python train.py --n_layer=15 --d_model=192 --n_head=6 --n_kv_head=6 --head_dim=32 --d_mlp=768 --vocab_size=1024 --activation="tanh_gelu" --norm="layernorm" --norm_place="pre" --norm_eps=1e-05 --positions="rope" --rope_base=10000.0 --rope_fraction=0.5 --qk_norm=false --attn_scale=0.177 --bias="none" --tie_embeddings=false --parallel_block=true --init="normal" --init_std_qkv=0.0417 --init_std_o=0.0 --init_std_up=0.0417 --init_std_down=0.0 --optimizer="muon_variant" --lr=0.00806 --lr_mult_o=2.0 --beta1=0.93 --lr_head=0.0051 --grad_clip=2.0 --warmup_steps=200 --schedule="cos" --final_lr_fraction=0.1 --batch_tokens=32768 --seq_len=512 --doc_mask=true --train_tokens=169500000 --steps=5173 --dataset="wikipedia_en"
MLP neurons of a small language model. Each row is named by its layer, matrix (down: output weights) and neuron, and shows model dimensions 32-127. Each number is 50 + 15 x the weight over its row's rms, rounded and kept within 0 to 99.
A block is one neuron, or neurons of one layer that tend to fire together. Before each block is what it responds to, as a language model described it from the Wikipedia text at the highest values.

Responds to: Section heading closers. Closing == or === markers ending Wikipedia section headings (Description ==, Tributaries ===), plus mid-word pieces such as it in digitized, ar in quarterbacks.
L5.down40:54 49 44 25 48 62 55 57 63 26 65 64 47 64 44 47 80 72 43 67 35 34 55 41 57 58 50 66 74 46 44 62 48 98 64 61 29 31 62 59 55 62 58 59 45 41 41 42 48 64 31 63 68 59 34 39 50 37 53 28 60 44 34 73 64 85 59 39 65 35 43 30 44 63 37 36 25 42 66 61 48 73 61 64 40 16 48 56 74 29 18 24 48 45 48 61
L5.down52:62 25 35 67 44 62 35 49 85 60 48 51 79 58 36 65 28 15 57 54 18 45 40 72 53 70 48 81 63 46 49 62 53 36 48 44 42 41 51 54 46 46 74 45 45 66 34 38 48 36 61 40 42 40 62 62 38 56 61 49 23 30 56 70 62 59 61 49 13 38 37 51 43 42 31 27 44 32 41 33 81 12 55 50 69 44 63 40 43 28 24 46 48 55 49 77
L5.down58:47 81 54 36 61 20 56 62 44 45 19 50 57 51 43 58 34 66 63 42 65 50 30 58 54 64 61 65 41 56 46 50 36 50 61 47 31 54 39 32 43 47 68 50 29 62 62 32 50 49 73 51 67 58 45 44 44 34 49 40 44 66 39 69 56 69 51 60 39 40 55 43 81 51 36 87 73 47 56 56 59 57 63 43 51 70 26 87 20 56 49 63 61 44 88 42
L5.down71:30 54 47 60 55 38 23 56 51 33 67 63 61 47 41 39 47 63 89 80 53 38 44 36 54 27 50 50 42 51 55 22 72 28 65 68 42 27 44 51 77 73 63 54 77 39 55 59 47 59 66 37 60 70 47 43 28 63 95 38 64 72 37 48 51 49 50 54 54 29 42 22 56 58 44 61 51 60 43 44 15 48 31 50 67 76 38 53 42 43 55 53 46 41 45 49
L5.down85:53 41 34 42 64 63 54 59 67 69 54 46 72 75 44 45 41 51 57 53 64 41 48 41 22 85 26 28 73 64 51 21 39 45 47 54 65 45 89 59 37 32 79 76 33 66 28 31 51 36 70 43 75 35 55 26 51 80 55 60 46 59 42 40 49 48 74 40 45 37 55 66 52 60 23 48 51 55 50 47 36 48 49 66 54 49 56 50 63 49 45 73 74 67 33 49
L5.down180:50 50 54 61 42 65 50 45 49 72 60 77 48 22 42 38 43 35 57 38 42 72 29 63 37 42 55 31 55 61 58 49 24 41 33 39 52 25 40 81 56 56 83 35 40 46 40 77 55 36 70 45 77 63 45 65 63 61 87 29 57 44 51 62 43 35 33 29 46 60 37 47 43 72 30 30 63 58 69 46 39 63 84 63 52 57 34 49 47 42 58 53 40 71 38 45
L5.down198:56 52 80 52 78 27 30 41 54 59 34 54 56 52 64 31 57 71 24 57 34 58 49 22 49 75 40 50 68 47 59 28 48 85 62 45 71 60 89 55 59 26 41 59 30 54 28 48 51 68 44 44 58 35 70 57 34 58 43 54 71 44 63 08 67 46 41 49 49 25 47 48 54 12 46 62 39 60 55 24 60 63 42 56 85 47 39 52 46 63 47 41 62 49 43 44
L5.down238:59 39 38 53 65 24 51 61 49 47 75 51 55 48 59 66 71 41 45 34 39 55 77 47 24 69 59 38 37 58 64 26 51 55 50 60 50 60 65 42 57 23 53 78 72 75 61 28 60 57 28 34 47 53 66 47 37 55 60 33 44 31 27 51 58 22 61 50 45 62 27 48 61 24 44 76 62 48 23 49 49 54 38 63 59 29 41 31 43 56 69 56 37 52 48 55
L5.down249:39 30 38 47 60 56 38 58 36 58 18 67 65 57 57 68 50 87 35 21 26 63 50 36 52 40 57 47 28 48 45 60 74 47 50 59 44 12 47 37 45 67 46 84 76 61 48 61 48 32 55 31 53 44 53 49 50 31 56 56 52 61 46 41 59 52 67 78 75 50 47 33 76 45 47 27 43 63 48 53 42 57 78 13 50 37 59 29 63 55 59 40 25 28 49 60
L5.down287:39 39 50 53 24 56 31 40 29 69 70 82 27 35 55 30 73 51 48 54 39 45 50 66 35 61 60 66 55 57 33 47 63 33 70 34 45 44 55 43 60 56 37 49 44 71 30 56 62 29 67 54 57 67 33 52 55 47 67 40 23 37 45 60 43 77 63 73 28 74 45 84 58 57 53 23 33 38 61 26 61 73 27 75 52 38 47 49 60 63 39 09 36 30 17 58
L5.down318:57 56 40 41 22 52 43 43 54 27 62 39 44 72 39 61 27 62 74 99 57 40 55 28 77 50 37 44 62 46 39 46 60 60 13 54 58 45 51 67 30 49 55 84 50 50 34 45 45 46 50 59 36 31 58 54 45 60 28 65 04 77 64 69 71 49 34 29 70 41 65 15 32 44 39 40 28 50 67 48 62 86 65 32 39 31 58 64 72 55 51 59 36 53 55 40
L5.down412:66 40 56 39 77 40 40 64 48 43 57 30 36 33 19 46 73 75 40 76 65 36 54 56 55 58 24 43 52 46 57 68 69 26 68 63 50 52 55 50 51 68 44 61 46 38 47 47 80 20 60 50 70 58 54 30 41 55 56 60 50 50 24 26 65 52 48 51 73 64 58 61 49 84 34 78 75 29 58 42 56 69 77 50 57 62 43 30 44 57 47 32 50 41 59 32
L5.down429:32 13 45 28 53 78 41 51 45 61 47 45 47 60 53 59 63 51 32 63 37 59 49 70 44 74 39 63 68 47 46 38 16 74 30 54 60 54 34 47 57 47 47 42 46 32 44 48 62 49 14 30 69 64 24 52 47 49 65 52 28 68 46 71 36 68 28 57 59 40 52 39 41 60 44 26 29 74 63 67 43 39 61 81 64 56 61 44 63 53 65 46 49 40 78 37
L5.down469:40 70 54 39 45 63 50 42 73 58 40 65 33 40 36 39 36 56 68 78 59 29 50 44 58 40 28 31 37 63 57 76 43 16 57 33 38 55 58 45 55 68 32 47 58 48 79 20 52 71 75 48 68 33 45 61 46 40 69 47 47 12 62 41 43 61 39 71 48 43 71 31 56 59 43 47 34 57 48 19 52 84 62 40 53 29 70 67 54 45 56 29 40 36 67 60
L5.down542:44 43 65 74 57 40 61 62 43 54 53 68 82 21 43 58 59 80 72 49 72 53 55 41 51 73 50 37 69 59 54 30 46 54 43 56 31 44 38 51 37 48 45 50 62 30 49 55 64 53 47 33 28 53 49 61 42 08 53 61 46 40 43 64 56 53 54 27 16 35 35 59 51 33 44 12 38 50 54 44 47 38 64 81 61 42 44 84 68 36 16 45 44 61 83 48
L5.down638:51 42 39 58 59 50 52 63 45 24 41 26 35 51 52 48 61 50 28 75 43 53 38 73 64 63 43 41 50 36 58 15 62 43 58 62 49 47 31 55 39 44 59 44 60 67 57 38 73 55 57 40 48 37 51 41 40 57 63 39 71 56 69 54 52 34 43 44 23 68 38 49 63 53 52 65 48 74 42 52 29 49 53 40 55 43 53 56 37 49 47 74 43 53 66 36

Responds to: Modal and auxiliary verbs. Modal and auxiliary verb pieces right before a bare verb, such as w-ill, m-ust, d-id, would, had to, did not; also "ill" in William.
L5.down98:48 50 46 36 59 48 32 42 39 47 34 66 43 61 34 56 59 20 82 69 45 71 38 69 66 47 26 38 76 54 54 21 40 32 42 68 67 65 79 63 33 56 53 45 31 67 39 31 54 61 55 51 50 49 51 24 51 56 58 38 22 61 53 17 61 28 39 40 62 72 47 39 52 55 59 86 50 52 49 50 13 77 53 59 49 53 54 32 62 73 81 34 49 74 55 39
L5.down164:36 68 52 65 63 45 34 34 65 35 90 69 40 66 53 52 49 61 33 32 26 33 61 57 55 40 65 61 38 25 72 59 56 38 29 30 30 47 47 36 53 35 70 48 45 34 27 40 40 76 46 60 56 46 18 55 44 44 30 75 51 41 45 69 60 41 53 65 32 45 65 69 21 29 36 48 57 59 41 53 32 48 60 60 80 52 32 19 41 51 36 63 28 53 56 37
L5.down214:62 72 30 41 52 39 56 71 41 46 68 62 35 66 56 62 40 42 60 49 29 43 57 49 82 42 27 27 31 44 77 60 48 54 38 76 68 55 75 38 52 49 52 42 51 38 27 54 77 59 80 33 36 25 75 67 37 49 53 44 45 48 59 76 35 50 51 56 53 61 29 39 48 62 46 55 47 46 48 29 68 31 27 35 52 30 44 69 76 62 57 40 59 68 51 62
L5.down280:59 51 53 63 38 71 70 51 30 41 66 69 74 43 57 37 44 54 34 41 54 38 40 28 34 65 50 50 70 29 65 58 25 27 35 58 55 53 53 32 28 33 63 59 47 51 66 27 41 39 35 36 57 59 53 49 65 54 48 42 28 84 54 59 40 68 37 61 14 58 18 57 38 43 59 74 49 48 69 61 53 53 74 47 51 35 78 25 55 38 73 64 59 40 72 43
L5.down320:30 48 36 50 52 43 41 59 63 41 51 47 43 55 49 48 41 70 71 37 47 50 43 78 62 75 42 57 63 59 55 33 35 59 44 39 73 82 67 58 43 59 23 57 38 72 49 74 41 66 66 66 28 43 37 41 58 48 57 57 21 39 61 63 49 23 42 32 40 39 44 64 65 45 46 54 27 56 70 32 64 45 45 58 64 62 49 37 68 61 96 61 42 61 70 63
L5.down346:41 61 50 44 23 54 54 50 50 64 56 63 47 89 38 39 49 55 49 59 34 38 44 60 51 70 41 50 37 47 79 55 47 55 58 43 29 69 59 52 79 32 34 77 71 54 51 57 54 71 62 52 34 42 61 59 40 26 57 53 43 60 47 42 53 53 33 51 47 67 32 43 43 51 47 70 33 63 50 69 52 44 50 67 67 74 57 21 32 58 43 41 25 62 75 51
L5.down354:45 83 60 47 40 64 59 38 58 69 40 31 36 44 54 50 67 46 55 34 33 39 58 56 33 57 43 51 33 49 43 26 67 47 48 35 69 68 58 71 76 62 59 35 41 41 47 62 66 47 62 29 40 76 61 43 70 46 56 51 42 41 74 24 27 44 26 54 57 75 43 57 67 56 52 24 53 55 50 44 45 52 59 32 44 20 38 64 43 31 53 40 40 31 86 51
L5.down413:44 32 56 44 51 64 41 41 46 37 62 75 74 54 71 42 45 37 56 74 78 20 79 47 55 66 47 61 52 55 45 54 45 46 64 55 48 67 65 27 85 52 60 31 57 40 42 72 61 28 50 35 47 83 36 47 40 60 57 85 56 68 67 54 45 46 52 36 39 53 26 51 27 52 54 71 52 32 61 48 89 48 51 47 55 86 34 39 40 23 71 37 39 28 62 44
L5.down430:61 55 45 49 37 41 23 45 42 42 39 49 63 45 47 31 34 72 41 54 62 59 53 65 27 45 43 49 61 48 54 41 25 62 63 42 24 52 36 41 49 50 56 55 84 55 39 69 27 49 59 37 78 40 54 67 37 42 70 57 30 61 02 25 29 81 39 48 51 45 74 60 70 55 36 56 61 51 57 57 54 58 52 42 45 62 25 27 46 62 58 43 23 68 64 64
L5.down470:37 56 71 62 43 40 70 58 49 38 66 34 63 57 50 28 68 59 32 43 50 68 24 17 64 45 49 50 44 40 32 57 71 85 68 59 38 40 56 39 69 44 52 52 65 69 62 58 59 57 43 58 31 41 40 30 35 66 37 47 46 48 46 69 28 79 24 89 66 34 63 49 40 26 60 31 38 68 54 48 42 69 54 44 15 59 46 56 74 60 61 74 50 31 39 37
L5.down549:42 59 48 38 23 47 59 41 41 62 47 66 47 50 67 52 62 42 58 46 50 33 54 76 45 46 50 25 60 34 54 55 12 32 46 43 43 51 53 74 41 15 48 37 73 74 17 47 19 40 46 45 98 63 56 31 40 43 51 60 61 77 63 73 36 44 54 62 46 57 49 46 71 69 42 58 66 42 37 47 54 50 41 58 68 43 42 43 48 38 59 47 36 64 50 26
L5.down573:47 72 63 56 27 52 46 54 61 51 70 28 60 41 49 44 36 23 74 24 70 55 60 51 57 58 28 62 41 33 52 52 73 75 57 44 48 61 47 44 33 61 51 57 48 43 31 57 39 71 70 45 47 47 67 49 40 31 83 51 34 39 43 29 27 54 33 13 39 33 62 79 47 69 41 52 54 35 71 37 44 32 30 65 62 39 48 34 52 38 55 36 57 59 73 50
L5.down623:34 62 71 47 37 38 64 70 24 51 60 73 64 42 46 31 38 63 40 26 69 79 37 46 76 60 61 74 70 30 44 53 37 59 65 71 41 51 10 60 43 44 52 36 76 40 55 44 54 66 48 77 41 54 73 55 39 48 57 53 26 53 39 63 55 32 49 70 39 42 54 30 34 65 56 39 32 58 39 41 53 33 58 43 14 59 34 24 34 64 66 56 68 08 24 66
L5.down661:63 50 48 58 53 26 42 49 55 63 59 47 55 65 99 42 50 71 32 54 48 46 35 49 25 46 47 58 18 34 54 31 64 61 53 52 60 52 32 53 45 45 54 40 61 34 64 66 82 30 48 52 15 81 56 55 58 75 38 27 71 48 58 27 71 51 41 13 48 37 50 64 68 51 66 42 41 64 40 50 60 41 35 69 46 34 47 41 29 57 36 49 69 30 46 33
L5.down685:53 62 66 45 42 41 77 44 53 73 56 49 63 65 31 53 47 33 37 49 33 32 49 58 55 72 36 38 71 68 67 30 68 22 46 35 45 46 42 45 69 79 57 59 54 50 57 67 66 34 21 41 44 69 63 47 60 22 61 40 66 52 52 48 37 55 48 58 59 67 23 42 83 63 43 31 43 64 51 56 52 42 44 58 44 60 22 55 55 60 54 57 45 67 56 36
L5.down751:41 29 70 54 47 53 70 33 62 51 39 51 39 49 69 32 40 54 48 61 55 53 25 52 69 70 46 45 76 60 56 54 37 44 78 47 46 57 38 51 52 39 50 06 51 17 49 42 71 39 59 31 20 55 33 44 30 34 56 44 51 15 53 38 42 69 42 38 15 32 56 56 77 50 40 54 40 59 50 47 67 27 63 60 52 50 51 55 42 58 70 49 60 67 38 57

Responds to: Post-consonant word fragments. Word-internal chunks right after a split-off first letter, mainly "ill" in W-ill-iams, w-ill, m-ill-ion, "ar" in m-ar-ried; also modals would, could.
L2.down73:51 70 48 37 37 76 60 54 48 65 44 52 69 48 52 40 57 22 36 33 49 58 45 54 60 75 44 52 37 42 47 22 73 47 39 55 57 54 61 17 17 71 55 51 53 41 39 48 50 71 54 44 78 47 58 72 58 61 67 66 58 44 37 31 60 59 45 32 53 89 23 91 61 54 74 25 29 49 38 49 54 56 36 42 49 62 47 47 68 50 67 57 17 71 54 46

Responds to: Word-initial w fragment. Word-starting split-off pieces, mostly a lone w or W, often beginning west, woodlands, wild, women, with a few e/E cases like East.
L12.down23:66 41 68 55 47 63 59 58 67 49 52 39 55 52 28 48 56 55 46 37 41 21 41 41 57 41 45 57 43 69 59 53 26 60 68 39 69 65 86 63 43 56 44 51 39 14 41 62 34 48 41 33 47 41 60 87 11 32 33 40 35 49 35 26 36 49 37 47 77 73 48 66 46 40 48 38 29 48 72 32 63 48 60 37 50 83 26 65 87 42 43 49 33 57 55 35
L12.down362:89 34 39 55 47 70 57 65 42 46 47 54 70 39 46 54 30 43 50 52 29 33 27 45 29 35 68 65 30 47 77 23 72 47 43 69 14 49 78 44 52 56 43 56 50 61 53 42 35 71 47 52 74 64 33 58 30 20 62 38 46 63 52 85 31 46 07 40 53 72 56 32 39 57 55 47 40 63 46 39 56 80 22 63 42 40 54 64 37 67 83 55 55 38 50 51
L12.down407:74 45 32 54 57 46 75 82 41 53 19 52 18 56 41 47 46 57 49 42 40 39 52 63 47 68 33 68 58 68 57 60 52 39 56 67 71 33 91 87 50 56 44 61 57 81 56 53 56 51 77 48 64 61 71 58 50 33 54 51 66 51 41 59 39 73 08 59 26 71 66 38 32 66 47 38 22 57 64 50 75 38 59 53 50 61 57 15 58 61 34 26 35 59 49 56
L12.down596:60 58 42 44 48 71 79 48 47 46 40 45 55 51 33 47 43 54 48 48 34 31 58 54 62 25 36 72 45 56 82 45 53 37 43 51 35 52 41 54 32 64 39 69 34 42 43 38 41 48 63 35 72 51 64 63 37 42 63 72 28 60 32 57 33 52 31 39 45 75 16 64 54 46 82 54 58 68 51 47 53 60 35 77 63 42 46 39 41 50 62 35 50 30 29 30

Responds to: Wiki section heading markers. The == and === markup that opens or closes a Wikipedia section heading, as in ==Education==, ===2000 census===, == History ==; a few weak hits on ′ and °.
L2.down135:54 88 36 23 62 48 48 43 37 79 33 50 50 31 17 51 40 48 61 15 55 63 48 39 55 32 59 64 59 48 55 36 57 45 54 30 53 39 71 61 51 59 25 70 58 65 61 32 25 50 71 74 35 64 50 34 33 64 79 86 63 51 42 53 37 40 36 61 63 64 60 62 27 16 52 32 66 36 69 46 72 56 47 43 52 33 57 63 46 64 58 68 57 49 46 58

Responds to: Head before complement. Final pieces of split verbs (j-oin, aband-on, ke-ep) and prepositions after heads (president of, began in, bencher at), just before an object, often "the".
L12.down154:56 42 44 50 74 50 59 55 28 36 43 59 56 58 61 69 65 19 40 57 26 68 36 45 78 34 50 40 27 61 32 53 38 39 49 43 69 51 35 61 38 48 51 45 68 54 34 24 56 24 53 30 61 55 35 52 60 71 44 72 55 51 58 51 56 23 29 29 75 40 70 36 79 32 47 37 77 64 57 39 43 41 50 50 52 52 49 19 16 69 44 38 48 27 54 41
L12.down332:54 28 47 61 59 48 48 77 51 35 42 73 68 40 57 33 40 60 65 64 20 37 38 37 65 51 57 40 45 48 74 46 62 30 96 48 63 23 99 52 50 61 50 39 32 35 68 71 45 51 43 64 51 47 44 30 38 31 44 48 47 53 80 51 31 60 33 36 42 34 47 48 82 66 48 38 59 83 40 59 43 76 43 60 57 29 73 47 52 60 48 59 36 65 60 43
L12.down520:49 54 53 35 53 71 62 12 38 48 55 75 50 50 37 72 71 52 34 54 57 54 44 47 64 55 38 67 49 52 67 56 53 33 54 20 37 43 35 66 45 49 47 49 50 57 48 72 44 42 39 74 36 57 74 39 59 44 56 28 64 57 48 54 49 48 72 41 47 05 44 28 55 53 40 40 26 27 13 42 10 41 64 51 20 53 58 45 60 54 67 55 49 43 39 43
L12.down606:41 26 58 53 40 48 57 60 55 31 67 62 56 23 46 32 51 66 60 35 31 44 44 34 57 62 43 25 53 46 57 32 21 59 44 48 50 71 33 31 53 69 48 61 32 31 72 53 32 28 33 47 44 37 71 58 23 23 68 41 25 27 31 18 39 30 40 46 59 38 31 62 47 43 48 37 83 47 45 59 74 57 57 60 54 60 56 32 70 36 35 61 68 47 93 43

Responds to: Word-initial "at" fragments. Word-start pieces, mostly "at"/"At" opening longer words (Atlas, Atlantic, atypical, Attorney) or the preposition "at", plus mid-word pieces like ond, ss, ear.
L5.down38:36 55 53 64 52 53 51 43 45 40 47 62 85 62 71 42 66 31 65 72 44 41 49 53 33 52 43 45 36 38 21 49 55 28 69 43 37 56 43 47 24 61 58 13 27 52 46 68 36 44 57 44 63 25 31 42 53 45 58 69 79 38 79 71 58 60 46 50 72 58 51 32 63 60 21 69 53 36 08 59 70 64 54 40 54 62 66 44 62 73 46 44 61 53 58 27
L5.down43:71 46 55 60 52 63 36 44 38 42 60 50 62 71 52 40 55 49 46 21 46 31 54 65 48 49 42 20 52 47 29 30 40 28 38 39 62 49 51 64 55 65 58 48 27 57 62 47 47 53 46 40 50 57 36 81 66 64 79 29 63 39 71 32 73 30 65 44 73 44 49 31 56 70 77 52 27 65 54 49 57 43 51 72 46 34 78 52 41 76 56 50 61 46 56 68
L5.down68:30 81 49 25 56 40 83 72 44 34 45 58 54 26 45 43 38 68 58 30 57 54 49 54 81 63 56 49 63 65 46 42 79 29 53 65 78 84 59 20 58 72 56 34 36 41 67 38 35 67 47 29 22 21 34 53 23 23 72 58 42 63 62 63 53 43 40 54 72 55 39 58 62 36 70 58 62 55 47 56 57 35 59 37 33 58 47 34 44 41 57 51 15 57 51 63
L5.down110:53 44 44 50 62 71 52 58 47 34 59 58 52 57 29 58 59 52 29 35 21 36 52 58 55 51 74 48 35 67 38 35 56 65 49 49 47 46 64 23 77 29 61 91 46 33 43 85 53 55 56 55 41 71 60 66 70 59 31 27 55 47 26 27 41 46 24 62 39 32 50 57 81 61 17 33 35 60 61 89 44 49 72 18 53 50 63 44 38 47 45 42 37 59 55 49
L5.down124:59 55 49 47 56 56 55 41 36 65 45 40 42 75 46 34 58 15 59 41 83 42 84 34 66 59 52 37 56 58 41 82 58 42 57 70 39 27 37 26 60 58 63 46 49 47 26 45 54 50 59 35 38 47 56 60 66 36 42 48 70 47 65 41 37 52 40 50 38 60 57 35 65 29 56 69 55 28 39 47 28 45 18 62 46 60 77 65 43 51 47 31 28 66 49 58
L5.down157:56 50 44 31 46 31 62 58 33 60 54 38 54 32 48 45 61 60 70 28 44 40 60 39 48 70 66 39 41 53 37 40 34 63 62 27 77 09 30 60 72 84 50 34 40 60 63 64 55 17 51 38 37 63 34 64 47 37 60 24 51 83 39 60 55 35 56 69 48 35 51 50 18 61 60 60 37 61 50 68 54 49 67 33 52 60 49 48 35 56 38 71 26 50 73 43
L5.down290:51 75 59 75 46 19 26 51 62 18 46 40 50 21 65 28 39 64 50 88 81 42 23 34 45 46 60 37 63 61 47 03 59 53 38 32 38 29 90 59 37 56 20 29 54 60 55 74 42 66 55 52 51 46 41 48 52 61 43 52 40 49 42 41 52 33 45 48 82 48 23 53 57 55 46 38 45 58 54 65 53 37 41 43 51 30 48 29 57 59 52 56 49 45 38 48
L5.down302:52 61 50 66 45 57 61 44 45 49 44 41 67 59 48 50 49 45 74 69 79 41 44 55 45 37 45 62 27 39 66 57 37 43 55 41 62 36 84 39 52 33 62 53 52 45 71 52 42 37 54 78 31 35 46 44 55 31 61 56 75 49 58 46 43 47 50 27 44 37 43 70 36 51 81 52 33 46 41 38 63 56 58 39 82 69 76 79 49 64 58 45 40 58 43 57
L5.down326:50 48 61 51 48 47 63 58 54 45 85 39 75 93 23 30 55 34 49 64 45 61 53 50 59 82 72 83 56 17 53 31 43 41 29 62 63 49 62 51 57 41 33 52 59 27 73 77 58 50 47 41 65 15 64 44 39 42 41 37 39 28 75 59 39 49 29 62 54 20 58 41 47 40 57 40 42 54 42 70 59 47 57 53 45 46 63 47 57 47 22 24 45 57 49 41
L5.down353:41 40 75 48 27 09 52 80 52 40 51 30 52 53 53 52 69 68 71 72 83 27 40 55 61 66 29 77 24 59 40 49 31 63 51 49 68 32 67 55 55 58 44 47 43 43 45 41 46 56 29 50 33 16 26 45 27 60 40 76 62 51 65 37 20 55 58 48 51 68 49 32 64 48 39 75 30 47 63 44 72 47 48 54 27 51 76 44 46 66 30 51 55 52 36 64
L5.down357:34 65 46 62 46 67 59 42 67 54 46 54 59 03 44 90 40 46 50 50 31 55 40 48 39 36 63 21 34 39 50 54 28 43 78 37 60 50 47 66 44 52 76 54 49 22 39 56 36 46 47 59 30 59 75 38 68 29 50 51 62 40 63 51 66 65 19 31 58 28 51 30 49 31 66 54 62 46 60 28 36 66 42 55 53 44 56 69 54 32 84 17 64 62 20 72
L5.down423:35 64 35 54 34 58 54 38 47 37 40 54 42 74 71 38 60 26 61 59 81 62 67 29 45 43 72 69 38 54 56 50 60 61 41 37 48 37 81 52 44 48 44 42 35 45 33 51 47 44 29 70 62 44 45 73 47 47 42 76 62 36 31 39 40 33 37 34 58 53 69 50 61 37 70 53 27 35 57 44 06 48 54 54 52 51 47 63 31 49 57 24 55 42 39 47
L5.down437:71 43 77 63 36 41 45 32 39 44 54 78 45 80 28 52 59 48 29 51 53 43 67 57 57 83 44 67 58 47 56 61 57 58 45 33 41 51 35 63 54 42 53 48 46 50 33 33 71 47 55 60 39 37 50 51 41 49 38 33 60 43 48 46 51 24 72 74 48 49 66 44 52 81 58 67 51 47 29 44 64 23 68 55 58 52 51 63 48 50 59 39 44 40 48 65
L5.down473:23 52 56 81 49 38 18 44 36 54 28 60 39 52 58 64 71 38 76 33 22 54 28 53 71 53 39 31 49 45 32 71 43 25 61 38 79 52 64 42 21 52 49 50 28 32 22 27 81 73 47 21 52 41 60 53 66 51 41 45 42 65 75 68 40 68 42 45 58 43 52 51 64 46 41 76 26 39 40 47 37 23 50 51 38 51 56 62 36 35 49 49 55 56 61 47
L5.down537:73 50 56 73 69 38 54 23 44 55 50 73 52 59 54 56 76 44 44 32 46 56 31 60 68 51 40 39 27 55 59 20 59 60 40 58 65 86 47 50 30 78 60 32 58 35 52 42 38 54 57 11 69 49 34 55 79 59 50 60 56 47 43 34 52 44 49 71 59 61 00 38 44 28 62 35 68 57 39 31 36 35 41 41 40 55 39 57 50 50 70 62 60 68 55 56
L5.down721:38 70 45 34 68 39 62 19 58 37 61 64 60 52 53 29 47 45 67 29 53 70 26 42 74 52 62 67 33 37 28 23 45 37 47 61 71 61 42 19 36 50 52 50 50 52 60 34 71 66 34 61 61 13 63 64 41 44 42 58 39 47 56 57 85 40 32 68 34 51 45 31 34 22 62 65 73 55 57 55 58 56 39 84 49 66 58 25 47 49 57 61 46 38 48 50

Responds to: Word-initial stem fragments. First sub-word piece of a longer word after a space, such as ass (associated, assembled, assists), comm (commander, common), pol (policy, politician), dis (disease, discharge).
L2.down436:53 34 43 39 43 56 21 58 29 54 51 46 44 49 64 45 59 41 66 38 67 71 31 59 65 76 81 54 45 71 36 67 36 46 64 47 45 77 40 55 15 28 46 28 58 48 36 80 31 47 44 51 66 38 63 57 59 60 43 43 48 49 49 42 20 55 66 48 72 92 50 32 89 41 58 27 33 32 38 49 40 68 44 79 25 68 82 50 59 54 38 43 68 41 32 24